python train.py --n_layer=9 --d_mlp=448 --norm_place="pre" --positions="learned" --attn_scale=0.177 --optimizer="laprop" --lr_mult_qkv=0.5 --beta1=0.95 --schedule="wsd" --decay_shape="exp" --final_lr_fraction=0.1 --seq_len=2048 --steps=8216 --dataset="wikipedia_en"
MLP neurons of a small language model. Each row is named by its layer, matrix (gate and up: input weights) and neuron, and shows model dimensions 64-127. Each number is 200 + 30 x the weight over its row's rms, rounded and kept within 0 to 999. A neuron's up and down rows have the sign that makes its largest values positive.
A block is one neuron, or neurons of one layer that tend to fire together. After each block is what it responds to, as a language model described it from the Wikipedia text at the highest values.

L5.gate27,228,225,235,155,229,178,198,192,217,204,180,241,211,176,148,178,198,245,271,146,193,246,212,274,200,221,240,175,195,212,183,182,222,192,152,165,175,189,170,222,244,176,188,202,187,266,152,223,172,194,193,182,206,239,222,187,235,231,201,223,201,221,219,192
L5.up27,198,126,167,223,170,213,206,195,213,182,181,218,104,190,201,204,210,228,156,228,248,170,199,236,147,255,185,215,184,216,173,217,199,207,231,191,183,156,223,145,213,193,207,250,181,231,233,186,231,208,216,183,192,141,150,187,199,214,184,193,226,204,195,227
L5.gate49,204,190,223,158,177,190,179,170,165,186,198,197,147,190,206,163,174,207,187,219,234,250,154,214,196,167,145,200,205,215,246,150,154,213,244,244,226,151,210,192,195,185,144,175,199,201,211,227,232,226,198,219,246,187,148,198,234,214,196,262,188,200,163,194
L5.up49,169,154,238,163,254,198,214,197,210,211,171,252,153,198,187,213,230,217,205,196,225,237,178,205,166,190,202,180,224,181,225,197,126,175,177,163,196,207,201,239,198,221,233,217,244,239,186,231,231,142,146,210,159,213,146,197,222,200,214,239,210,189,195,178
L5.gate85,188,241,174,184,148,235,174,248,224,161,185,220,213,212,216,218,170,211,181,169,256,193,238,244,189,164,166,204,223,149,210,230,170,179,222,208,216,154,159,216,222,200,146,178,172,236,218,191,216,201,219,204,206,201,179,258,207,192,242,225,136,200,191,184
L5.up85,188,202,187,129,212,182,156,195,213,178,211,210,243,151,168,191,192,213,221,217,277,211,222,200,188,197,213,225,197,162,202,187,164,185,219,160,172,196,181,233,195,183,225,229,211,256,241,195,204,170,168,224,192,216,162,203,196,205,214,283,169,211,165,196
L5.gate115,174,206,237,198,213,157,201,184,220,187,193,159,225,226,153,173,223,238,181,183,205,223,269,212,204,204,208,183,172,191,190,191,177,226,191,220,224,173,165,196,227,178,239,174,191,244,242,196,215,239,188,201,237,181,196,194,225,243,235,226,219,182,195,175
L5.up115,204,124,227,133,250,199,167,177,263,255,211,205,173,174,217,181,195,167,210,175,253,220,181,246,187,204,198,186,175,210,182,181,123,188,169,228,190,191,189,174,209,189,200,169,254,233,220,169,239,228,206,168,187,178,190,171,186,221,212,205,180,187,170,161
L5.gate137,220,160,245,201,173,188,232,216,253,209,206,252,235,238,236,211,209,226,276,125,170,222,170,182,166,229,153,199,253,195,219,173,178,234,191,173,227,196,135,221,214,172,158,174,212,214,174,226,221,208,165,242,190,174,223,204,210,199,194,234,207,149,152,168
L5.up137,208,187,164,193,176,209,224,183,240,197,205,249,228,166,157,214,163,177,185,206,170,213,199,202,213,204,222,218,182,182,152,230,221,196,244,139,209,162,208,181,210,210,208,196,194,196,165,165,168,186,168,184,125,264,151,208,196,206,172,192,179,175,176,237
L5.gate147,234,205,234,228,202,190,147,164,185,218,179,206,198,218,195,227,176,210,202,200,182,256,227,215,233,201,214,172,194,151,194,276,182,244,167,163,218,171,210,213,157,232,229,181,180,175,200,208,194,152,188,200,218,187,167,186,160,200,186,236,196,223,218,204
L5.up147,246,208,180,164,248,222,208,201,228,202,186,253,231,206,196,251,175,210,199,179,184,182,199,198,181,214,202,230,158,199,232,208,157,202,217,147,213,162,197,194,185,207,233,240,185,195,190,247,160,165,156,209,230,201,165,215,132,225,168,198,172,222,114,226
L5.gate229,240,177,212,157,262,176,204,204,192,215,220,191,182,198,219,202,204,180,214,193,237,249,238,246,161,182,200,214,223,193,202,152,209,164,159,199,167,245,189,227,212,232,179,164,244,229,177,249,183,176,166,174,244,176,178,193,254,193,177,229,199,171,166,181
L5.up229,167,153,238,203,224,179,190,210,199,206,201,199,192,223,245,237,185,205,206,129,205,244,206,185,216,236,233,177,165,232,242,173,136,193,203,185,220,199,152,274,219,234,184,197,216,202,190,219,171,195,136,204,232,136,122,230,195,191,219,168,184,236,186,187
L5.gate242,217,191,171,178,235,186,194,186,175,193,170,189,170,166,184,228,214,182,169,189,216,218,196,229,216,182,204,195,198,203,254,203,149,213,236,146,184,161,151,206,235,193,171,137,225,172,174,226,188,213,161,193,171,210,210,149,165,197,198,215,277,188,169,194
L5.up242,196,198,148,156,224,187,248,199,203,212,221,209,199,177,140,236,168,224,161,134,181,213,199,141,233,115,204,213,183,198,205,176,207,194,211,168,231,198,176,229,156,251,193,180,237,180,217,230,190,156,163,235,178,229,136,238,202,162,231,202,216,188,182,210
L5.gate307,194,203,206,160,192,194,141,229,208,231,185,201,214,171,234,207,204,191,209,170,196,230,161,199,189,170,189,232,234,236,168,178,153,230,175,262,168,147,168,202,197,196,209,227,237,213,171,160,204,228,219,198,232,194,153,195,249,209,164,230,160,194,180,223
L5.up307,159,154,186,160,216,182,187,210,236,208,243,181,160,185,180,241,221,242,233,240,210,227,242,176,228,181,175,127,163,180,161,154,163,156,210,207,218,202,168,207,208,223,132,183,241,141,249,211,240,197,184,197,215,205,149,239,193,169,168,222,199,156,204,213
L5.gate316,219,185,183,239,193,210,245,217,243,219,185,216,185,204,218,233,233,211,190,237,226,271,229,205,218,195,170,216,198,202,200,198,150,223,217,193,257,190,215,266,257,191,172,187,238,182,195,185,209,202,188,201,253,175,215,257,177,189,219,174,190,176,184,148
L5.up316,195,178,248,204,239,202,224,194,205,193,154,205,223,193,144,216,265,195,221,201,253,235,213,165,210,190,145,250,165,223,261,148,150,205,212,167,190,200,193,211,201,198,202,237,191,176,233,192,211,210,136,247,231,163,166,267,220,194,238,221,191,218,163,152
L5.gate325,181,231,180,168,175,176,167,209,219,179,166,149,245,229,159,213,192,214,177,161,189,187,233,204,213,201,245,152,219,202,251,213,210,235,151,172,207,179,160,103,252,205,211,176,167,223,208,195,217,238,177,131,208,213,268,142,235,228,204,232,175,172,265,210
L5.up325,226,194,178,213,174,162,151,243,159,205,217,229,162,165,126,226,190,195,180,237,217,218,181,216,161,207,207,168,222,183,203,187,144,193,211,195,204,182,217,160,153,195,172,184,231,203,204,198,198,196,235,254,224,220,220,198,189,219,186,242,137,219,198,155
L5.gate330,206,136,229,219,156,182,248,175,216,215,181,184,167,223,186,168,207,222,211,255,204,206,285,224,165,211,195,273,148,193,186,243,225,239,211,140,179,162,170,194,252,213,193,226,230,267,163,227,133,194,187,175,226,166,179,167,178,246,185,239,204,199,189,219
L5.up330,199,187,213,164,158,209,192,217,182,217,196,270,183,185,158,189,232,253,157,241,194,210,203,146,189,223,183,137,193,226,173,197,252,210,163,172,194,157,212,198,185,170,194,213,181,185,278,193,205,267,235,204,213,204,177,198,165,188,150,227,213,183,143,209
L5.gate371,211,240,212,256,251,180,177,221,136,180,209,217,159,184,210,200,174,261,226,187,222,252,198,219,214,172,176,179,202,244,208,188,160,197,233,130,190,212,208,212,181,185,203,127,264,226,195,194,234,148,194,202,215,217,246,231,236,206,195,232,152,244,231,156
L5.up371,192,178,206,196,193,187,208,168,212,182,199,209,233,164,269,185,165,198,183,163,230,241,210,192,209,206,195,188,267,227,202,163,142,144,202,191,206,199,229,260,215,200,156,188,254,142,205,176,221,180,174,236,234,175,202,194,223,220,237,224,254,197,169,179
L5.gate387,174,193,196,177,160,186,204,203,206,165,195,138,167,174,199,173,232,193,137,297,226,254,195,151,140,232,210,216,197,219,254,167,157,233,238,201,235,213,163,217,224,146,173,183,199,156,278,191,204,207,159,181,208,157,157,179,122,236,232,176,176,189,176,175
L5.up387,202,177,206,179,195,179,188,232,161,216,232,243,205,160,226,210,202,242,214,136,169,221,190,196,208,205,236,159,159,186,199,175,196,217,183,208,198,125,214,248,209,192,226,214,215,147,220,201,192,180,158,180,226,237,160,223,206,186,183,273,244,220,211,185
L5.gate410,196,185,218,146,178,204,201,163,233,234,187,186,171,192,186,198,230,215,250,194,206,204,234,206,148,219,220,214,171,231,194,156,159,218,204,223,239,182,214,157,213,232,187,221,202,197,219,205,221,176,200,217,220,204,161,197,231,213,214,194,225,148,184,197
L5.up410,169,135,194,216,206,192,189,224,163,189,213,246,207,151,223,159,165,236,221,169,196,246,179,185,174,237,140,177,189,130,197,206,223,138,184,220,158,194,206,189,167,184,223,245,215,201,183,166,197,197,181,246,211,145,173,187,239,200,193,284,226,211,180,170
L5.gate421,223,228,214,193,256,214,226,211,183,193,191,171,197,222,174,187,239,224,183,232,209,207,215,189,123,170,214,231,157,212,265,224,176,180,179,175,214,151,202,213,238,212,210,227,194,195,177,240,204,207,202,167,184,210,214,218,148,255,188,142,156,180,191,208
L5.up421,194,225,227,135,218,200,188,208,228,183,191,259,164,199,141,194,266,181,219,192,145,225,166,242,217,183,235,201,195,232,235,200,166,196,222,155,190,176,220,188,223,279,223,165,215,224,187,202,160,228,209,168,250,227,200,216,207,192,181,197,154,186,158,210
Description: Split verb opening fragment. Opening consonant piece of a word split into fragments, usually a verb after he, was, but or which: g(ets), sp(ent), cl(aimed).

L4.gate427,154,250,177,208,152,186,179,251,206,230,242,166,170,215,142,136,230,275,186,207,169,168,170,185,225,135,206,193,171,208,176,227,229,222,226,227,240,242,227,136,167,226,206,188,217,204,182,194,203,219,252,167,186,190,207,226,179,168,186,188,230,207,228,193
L4.up427,208,256,260,159,222,175,180,196,186,218,241,219,267,223,206,203,225,192,195,212,148,137,146,171,229,169,224,254,134,170,176,189,230,196,221,185,191,204,222,240,182,202,172,244,215,183,190,207,218,229,207,177,147,245,228,144,219,189,223,265,215,185,133,222
Description: Predictable name-final fragments. Word-start fragments, often a capital letter, of the last word in a well-known multiword name or phrase: ATP World T(our), Final F(our), Milky Way Gal(axy).

L4.gate76,209,193,140,200,175,187,169,229,233,194,134,204,224,215,135,226,248,177,200,162,138,175,164,198,186,186,230,199,185,204,221,195,226,243,198,196,174,197,225,193,202,166,198,220,183,221,206,192,195,274,202,170,212,213,192,237,203,235,208,188,165,171,113,204
L4.up76,192,213,183,210,214,200,218,176,197,158,216,163,216,225,137,216,184,201,165,225,207,169,168,197,162,209,204,246,226,178,267,187,144,233,169,185,200,232,193,182,127,181,205,155,185,241,199,254,227,186,186,222,150,173,212,261,174,252,276,217,182,169,183,188
Description: Word-initial split fragments. Short first-letter pieces of common words split oddly by the tokenizer, such as t(ells), g(onna), dr(ums), qu(alify); occasionally a doubled "!" or a number start.

L6.gate22,176,221,129,222,174,207,214,149,188,189,236,108,153,232,207,214,272,212,233,201,169,204,200,180,171,219,226,194,205,218,180,193,173,189,164,262,212,169,231,194,224,183,249,206,180,186,226,228,166,221,242,174,236,199,205,185,170,195,182,251,252,188,250,164
L6.up22,203,224,179,259,246,215,223,213,176,219,228,218,249,238,169,201,231,239,190,235,176,233,185,156,175,214,222,209,202,181,190,233,213,165,144,182,271,235,239,214,192,185,203,169,143,208,185,224,194,196,207,176,183,184,226,188,215,207,214,182,185,202,213,194
L6.gate25,219,189,167,248,238,190,192,207,171,215,174,142,271,139,185,194,216,174,193,190,208,176,200,151,167,189,155,229,175,227,217,218,172,219,208,155,231,202,205,202,200,233,165,186,162,133,185,197,196,168,187,172,193,185,211,174,249,226,211,196,155,221,203,221
L6.up25,172,196,173,206,199,187,168,261,164,247,216,197,203,191,190,199,159,181,204,207,200,188,205,206,159,202,209,228,183,202,156,220,176,276,198,245,241,205,241,191,171,218,192,200,133,199,245,204,197,213,273,182,248,190,226,150,235,172,198,215,223,189,280,256
L6.gate230,188,244,212,239,215,183,187,217,161,176,180,184,166,145,183,153,221,206,254,255,127,201,153,202,169,179,153,224,186,242,149,170,195,202,213,173,176,187,231,192,190,230,243,178,150,157,142,207,232,206,249,198,195,181,201,159,199,211,196,209,234,176,195,258
L6.up230,210,250,220,269,243,214,179,205,163,189,166,165,196,202,236,213,194,195,259,205,159,198,191,206,146,187,207,164,235,223,186,209,142,217,191,180,206,199,248,169,229,185,207,173,182,197,181,204,239,236,246,185,157,196,190,192,212,219,184,164,199,214,226,242
L6.gate270,164,204,161,205,198,184,225,161,172,233,281,155,172,181,174,218,212,218,201,232,180,177,185,229,195,224,212,176,228,185,203,181,192,268,239,250,193,226,186,238,201,173,223,232,200,200,236,225,233,150,188,205,165,176,183,204,137,230,208,216,245,153,252,207
L6.up270,188,217,180,196,217,168,212,184,161,189,238,163,136,186,183,162,234,229,177,264,194,225,111,186,201,219,190,207,218,210,155,168,178,242,221,253,232,202,198,169,194,179,194,175,222,151,176,268,198,216,241,225,224,198,221,215,200,210,227,229,183,200,257,205
Description: Word-start pieces, noun phrases. First sub-word piece of a noun following a modifier in names and headings, e.g. Commonwealth G(ames), Local G(overnment), Locomotive Comp(any).

L5.gate61,225,198,192,222,204,204,270,268,171,234,194,204,231,213,184,164,213,225,176,248,235,183,261,210,168,200,219,216,156,192,186,165,247,237,173,190,203,206,146,213,195,218,190,213,158,150,209,259,175,194,224,221,189,213,223,182,241,146,166,181,251,180,201,212
L5.up61,218,132,208,212,250,167,225,180,188,159,178,209,197,175,174,176,227,166,211,230,209,255,212,162,211,217,229,156,162,209,194,226,247,217,205,249,216,186,202,214,186,229,180,197,206,182,234,172,191,201,217,177,178,203,199,178,126,241,254,136,210,208,206,240
L5.gate63,157,213,172,177,146,209,192,192,262,150,212,136,163,207,162,182,199,187,163,213,166,212,256,209,224,238,172,220,179,180,210,181,134,241,204,190,227,228,218,180,173,215,174,199,188,169,160,244,153,185,246,229,206,202,244,147,156,223,199,190,161,194,226,208
L5.up63,196,231,193,185,207,213,214,179,179,137,229,201,200,228,235,200,255,176,170,195,97,195,195,255,194,199,222,249,173,227,243,172,186,177,171,227,202,218,199,191,161,173,245,145,173,182,186,188,160,171,243,218,204,181,199,261,190,200,148,195,255,208,201,152
L5.gate70,224,234,135,195,220,233,194,248,140,165,234,161,225,184,143,210,216,185,204,230,170,189,164,209,208,158,213,181,258,250,212,170,179,167,181,207,232,184,212,214,135,190,210,150,189,176,208,238,189,233,215,186,178,242,199,227,205,217,224,156,249,255,223,181
L5.up70,212,228,183,150,162,217,195,154,173,214,221,174,154,182,186,194,172,188,147,228,152,193,202,219,217,198,167,219,190,209,228,165,182,183,195,154,205,224,209,148,198,239,204,149,196,269,173,201,204,210,214,183,181,229,230,174,210,205,154,187,217,248,202,207
L5.gate92,187,192,130,236,183,169,155,204,177,133,224,133,196,189,164,172,230,186,180,252,177,194,173,158,227,143,204,232,178,197,221,170,181,224,230,220,199,185,154,201,187,161,201,205,203,155,227,203,228,199,223,183,197,207,206,239,169,204,227,151,182,207,219,245
L5.up92,226,236,176,166,181,184,151,204,249,201,223,233,224,202,176,185,198,236,220,198,204,189,172,160,136,161,167,192,201,251,229,155,212,216,174,136,220,194,227,225,190,162,164,234,160,215,202,190,221,192,238,173,166,179,181,190,201,217,161,164,183,211,179,192
L5.gate93,244,281,139,179,238,141,163,225,231,152,238,180,228,211,178,200,194,185,251,205,183,186,163,222,221,178,215,222,190,222,191,202,160,255,174,173,186,236,219,187,176,139,222,194,185,190,158,167,193,163,200,184,175,226,238,213,184,212,225,155,164,224,241,228
L5.up93,149,225,149,189,156,166,232,234,233,189,235,162,140,202,142,144,217,208,143,239,193,156,183,147,222,160,164,211,187,195,170,229,233,217,199,195,204,197,235,169,172,183,210,182,213,193,212,183,258,253,254,187,190,173,211,217,185,147,186,194,218,187,259,178
L5.gate94,182,154,181,192,165,148,221,187,187,190,238,183,156,201,138,179,221,214,208,241,180,165,191,191,210,222,200,166,158,150,166,214,225,184,160,189,211,259,206,177,200,190,173,224,180,182,155,155,158,205,240,209,224,224,237,179,185,224,216,190,248,165,215,217
L5.up94,163,253,172,211,146,187,199,174,196,227,188,178,210,204,184,183,220,158,158,210,173,158,222,171,161,180,202,181,188,242,191,183,203,213,216,235,151,180,222,180,210,174,172,210,159,146,131,208,137,222,225,201,166,215,235,171,177,240,149,166,214,166,262,256
L5.gate98,214,234,196,172,169,193,194,173,224,147,182,177,248,132,201,156,170,197,243,184,176,224,187,238,204,157,153,171,213,222,214,152,202,204,162,188,228,155,154,197,214,251,205,127,196,202,180,208,235,218,211,151,193,211,230,166,229,209,181,196,205,264,204,265
L5.up98,170,215,205,172,241,243,177,253,204,208,164,163,249,213,232,265,189,165,222,194,131,216,203,216,240,160,205,201,238,204,173,180,193,240,162,221,220,245,160,267,185,167,231,133,149,199,205,207,187,183,194,165,175,202,218,194,205,151,191,207,217,240,224,267
L5.gate129,167,209,235,151,200,173,165,196,221,201,207,171,158,181,230,182,202,173,208,201,210,194,205,234,180,184,213,171,144,193,176,241,186,256,213,206,226,163,182,178,204,220,171,174,204,210,136,195,196,187,192,193,189,152,240,124,201,216,230,231,225,185,180,249
L5.up129,157,229,202,177,190,211,250,159,195,141,206,126,212,172,251,179,216,175,208,217,213,220,164,127,176,170,236,194,186,231,209,194,201,233,194,201,222,238,186,219,164,220,179,181,237,173,212,243,261,128,239,193,174,224,192,180,158,235,202,207,236,204,253,205
L5.gate135,204,255,259,200,240,221,208,204,200,183,219,212,202,209,178,165,252,264,222,226,146,147,216,223,172,142,186,170,180,212,228,209,194,226,184,195,184,244,247,173,149,208,176,218,163,208,170,162,194,199,235,192,148,215,234,207,166,204,185,143,234,190,266,185
L5.up135,161,237,141,276,224,210,164,283,192,242,207,214,217,232,209,197,207,220,194,218,212,195,193,175,213,185,187,163,161,239,195,264,146,207,188,234,219,236,239,190,161,168,200,215,194,199,184,172,204,233,228,151,172,181,211,220,156,172,229,180,192,201,236,170
L5.gate224,241,227,224,246,222,204,249,265,168,187,207,205,216,225,213,257,226,192,258,196,198,160,195,252,230,150,163,203,176,235,145,224,167,226,194,193,215,161,238,200,220,187,141,227,214,212,155,173,241,198,194,185,192,167,231,206,204,204,188,221,200,192,180,199
L5.up224,157,218,192,175,211,224,220,133,192,242,194,175,208,181,219,166,172,205,234,210,156,167,191,208,218,152,193,212,181,210,203,158,220,227,184,193,179,219,169,208,203,214,175,131,228,275,188,205,195,166,205,223,200,249,255,270,204,224,193,224,228,222,163,199
L5.gate227,208,227,188,247,167,184,172,203,162,165,226,113,174,234,180,190,214,272,169,221,189,227,149,122,200,199,196,185,153,215,165,218,186,225,228,246,156,173,272,231,185,168,172,208,183,190,222,180,195,200,212,185,197,214,199,175,124,247,185,209,217,232,204,227
L5.up227,271,251,209,193,217,160,231,175,221,175,238,166,208,214,169,207,247,188,182,233,209,222,165,145,255,168,171,186,218,207,190,192,193,210,290,211,177,172,211,242,224,192,214,197,233,116,205,193,199,206,195,168,228,230,253,208,181,227,215,185,197,210,208,207
L5.gate261,216,232,198,185,196,156,158,165,208,190,237,202,170,187,178,217,229,189,165,217,211,214,237,172,163,195,186,196,194,206,225,187,177,204,256,157,178,175,210,138,175,235,193,245,199,208,159,270,194,263,250,209,214,189,212,264,169,205,212,163,173,241,163,211
L5.up261,234,243,210,220,224,216,221,217,227,193,199,173,223,193,159,231,198,180,202,202,169,164,172,216,186,210,144,207,211,270,214,236,180,173,185,194,188,196,149,146,219,232,217,168,213,282,199,153,222,211,233,211,154,240,197,190,186,162,177,214,220,258,163,240
L5.gate262,125,157,177,224,239,177,234,177,225,200,189,160,230,201,178,211,230,232,245,174,179,161,260,214,203,218,211,166,176,189,170,242,292,230,206,213,177,211,227,210,212,206,201,210,182,204,181,187,179,177,204,188,216,200,217,211,238,164,195,179,263,188,179,212
L5.up262,210,231,173,176,170,192,205,191,244,199,207,166,199,171,146,162,212,163,185,251,172,215,177,205,205,150,151,216,190,226,224,201,219,234,199,184,139,202,184,136,145,218,132,197,216,181,146,237,153,249,204,165,193,151,258,138,214,203,201,198,195,184,208,190
L5.gate265,181,221,146,229,224,207,191,238,180,123,200,142,191,220,174,194,238,227,212,213,119,209,202,178,205,135,201,216,186,230,238,200,187,240,160,148,183,206,237,229,195,249,203,169,193,203,203,170,206,179,233,204,161,226,199,185,167,163,208,164,199,222,211,238
L5.up265,182,221,180,173,206,187,194,195,212,176,180,136,171,151,234,182,196,193,152,224,176,199,203,196,253,205,209,151,198,227,219,225,181,170,177,211,223,182,204,199,162,203,247,154,191,191,212,202,227,217,232,152,212,161,190,175,186,201,185,181,277,241,200,252
L5.gate389,200,203,156,201,181,229,209,188,227,199,208,182,199,193,183,176,191,234,208,201,164,187,204,230,198,191,223,196,158,159,191,176,256,260,191,144,193,234,263,161,188,194,162,220,211,223,153,162,209,248,244,188,209,156,176,217,184,192,232,181,210,179,213,227
L5.up389,138,197,152,235,197,198,225,210,194,175,168,193,214,230,204,249,180,215,247,212,187,222,234,213,257,168,228,141,203,230,153,242,204,133,212,191,247,183,208,195,183,221,198,185,190,198,174,226,212,178,218,159,215,202,248,202,213,203,187,172,190,211,211,177
L5.gate390,196,172,129,215,161,195,211,215,185,231,206,197,169,186,206,191,189,195,220,238,197,191,214,222,194,224,212,212,190,173,177,220,185,194,233,214,207,140,144,170,213,217,235,176,172,217,174,196,240,182,210,131,216,205,250,177,204,219,180,232,220,201,207,221
L5.up390,227,211,211,201,233,204,225,171,216,188,194,187,228,188,145,251,167,198,237,190,160,196,203,240,215,175,228,186,210,182,154,207,231,130,196,158,164,214,172,177,216,216,221,162,186,219,178,253,209,193,186,206,197,243,264,246,214,240,208,221,158,218,154,143
Description: Title-case name continuations. Next word inside multi-word proper names and titles, often "of" or a capitalized first piece, e.g. Academy of, Tour Masters, Morse Band.

L6.gate82,197,228,211,163,150,172,173,186,222,180,255,220,179,197,247,239,248,222,182,188,219,223,202,257,222,217,228,222,198,157,258,190,185,153,169,151,213,165,172,168,205,219,215,242,231,247,219,231,180,145,158,187,226,171,213,212,261,196,188,196,196,166,113,173
L6.up82,140,217,204,188,157,200,214,234,225,203,219,237,223,167,220,247,216,161,191,233,192,204,226,204,221,191,168,182,200,262,210,183,192,188,220,204,192,204,127,194,182,212,217,224,206,175,207,213,197,183,167,202,183,170,171,196,180,240,220,191,211,238,183,222
L6.gate126,219,194,245,184,187,193,183,165,168,195,181,235,182,209,169,221,197,227,218,128,252,188,207,185,238,193,238,235,190,246,158,152,167,237,235,204,172,177,150,182,210,181,175,185,246,249,175,238,228,196,165,228,207,174,225,209,176,259,203,258,151,223,193,216
L6.up126,157,222,225,216,209,228,201,206,247,202,184,192,224,211,256,184,209,217,218,221,219,125,252,170,208,195,149,223,202,203,163,195,221,227,237,191,203,190,271,221,153,193,221,217,215,227,191,195,233,170,289,230,144,241,226,141,288,161,213,208,189,240,176,210
L6.gate238,210,228,202,209,189,186,200,238,133,222,174,232,253,211,198,184,211,217,200,208,120,222,138,160,166,241,215,237,217,192,225,235,117,221,198,148,238,190,128,241,191,199,226,199,173,227,210,179,169,200,158,233,182,171,211,193,248,227,189,223,199,231,148,186
L6.up238,202,184,201,166,203,179,191,255,212,166,237,260,182,149,177,256,181,223,195,145,243,199,233,211,171,129,194,214,236,176,239,254,219,150,213,146,196,186,211,241,175,196,196,189,228,204,198,145,234,255,171,229,223,227,214,234,193,182,169,205,202,201,157,144
L6.gate334,225,200,209,186,235,192,224,145,158,244,184,224,169,130,235,251,248,164,182,204,211,191,208,195,183,243,212,199,223,186,175,210,215,167,226,221,184,150,240,218,210,185,235,165,209,157,207,213,234,193,214,222,237,208,213,190,247,267,172,245,215,240,196,227
L6.up334,193,173,229,186,220,192,201,169,188,258,230,221,173,156,215,219,191,173,194,205,198,216,211,186,160,168,209,245,209,196,175,231,154,131,249,167,183,161,201,211,256,207,194,146,200,207,226,248,179,240,229,227,218,185,182,186,192,250,195,208,189,229,218,239
Description: Post-auxiliary word-starts. The first piece of a word right after was, is, be, or has, usually a past-participle start like app(ointed), reg(istered), or the word part.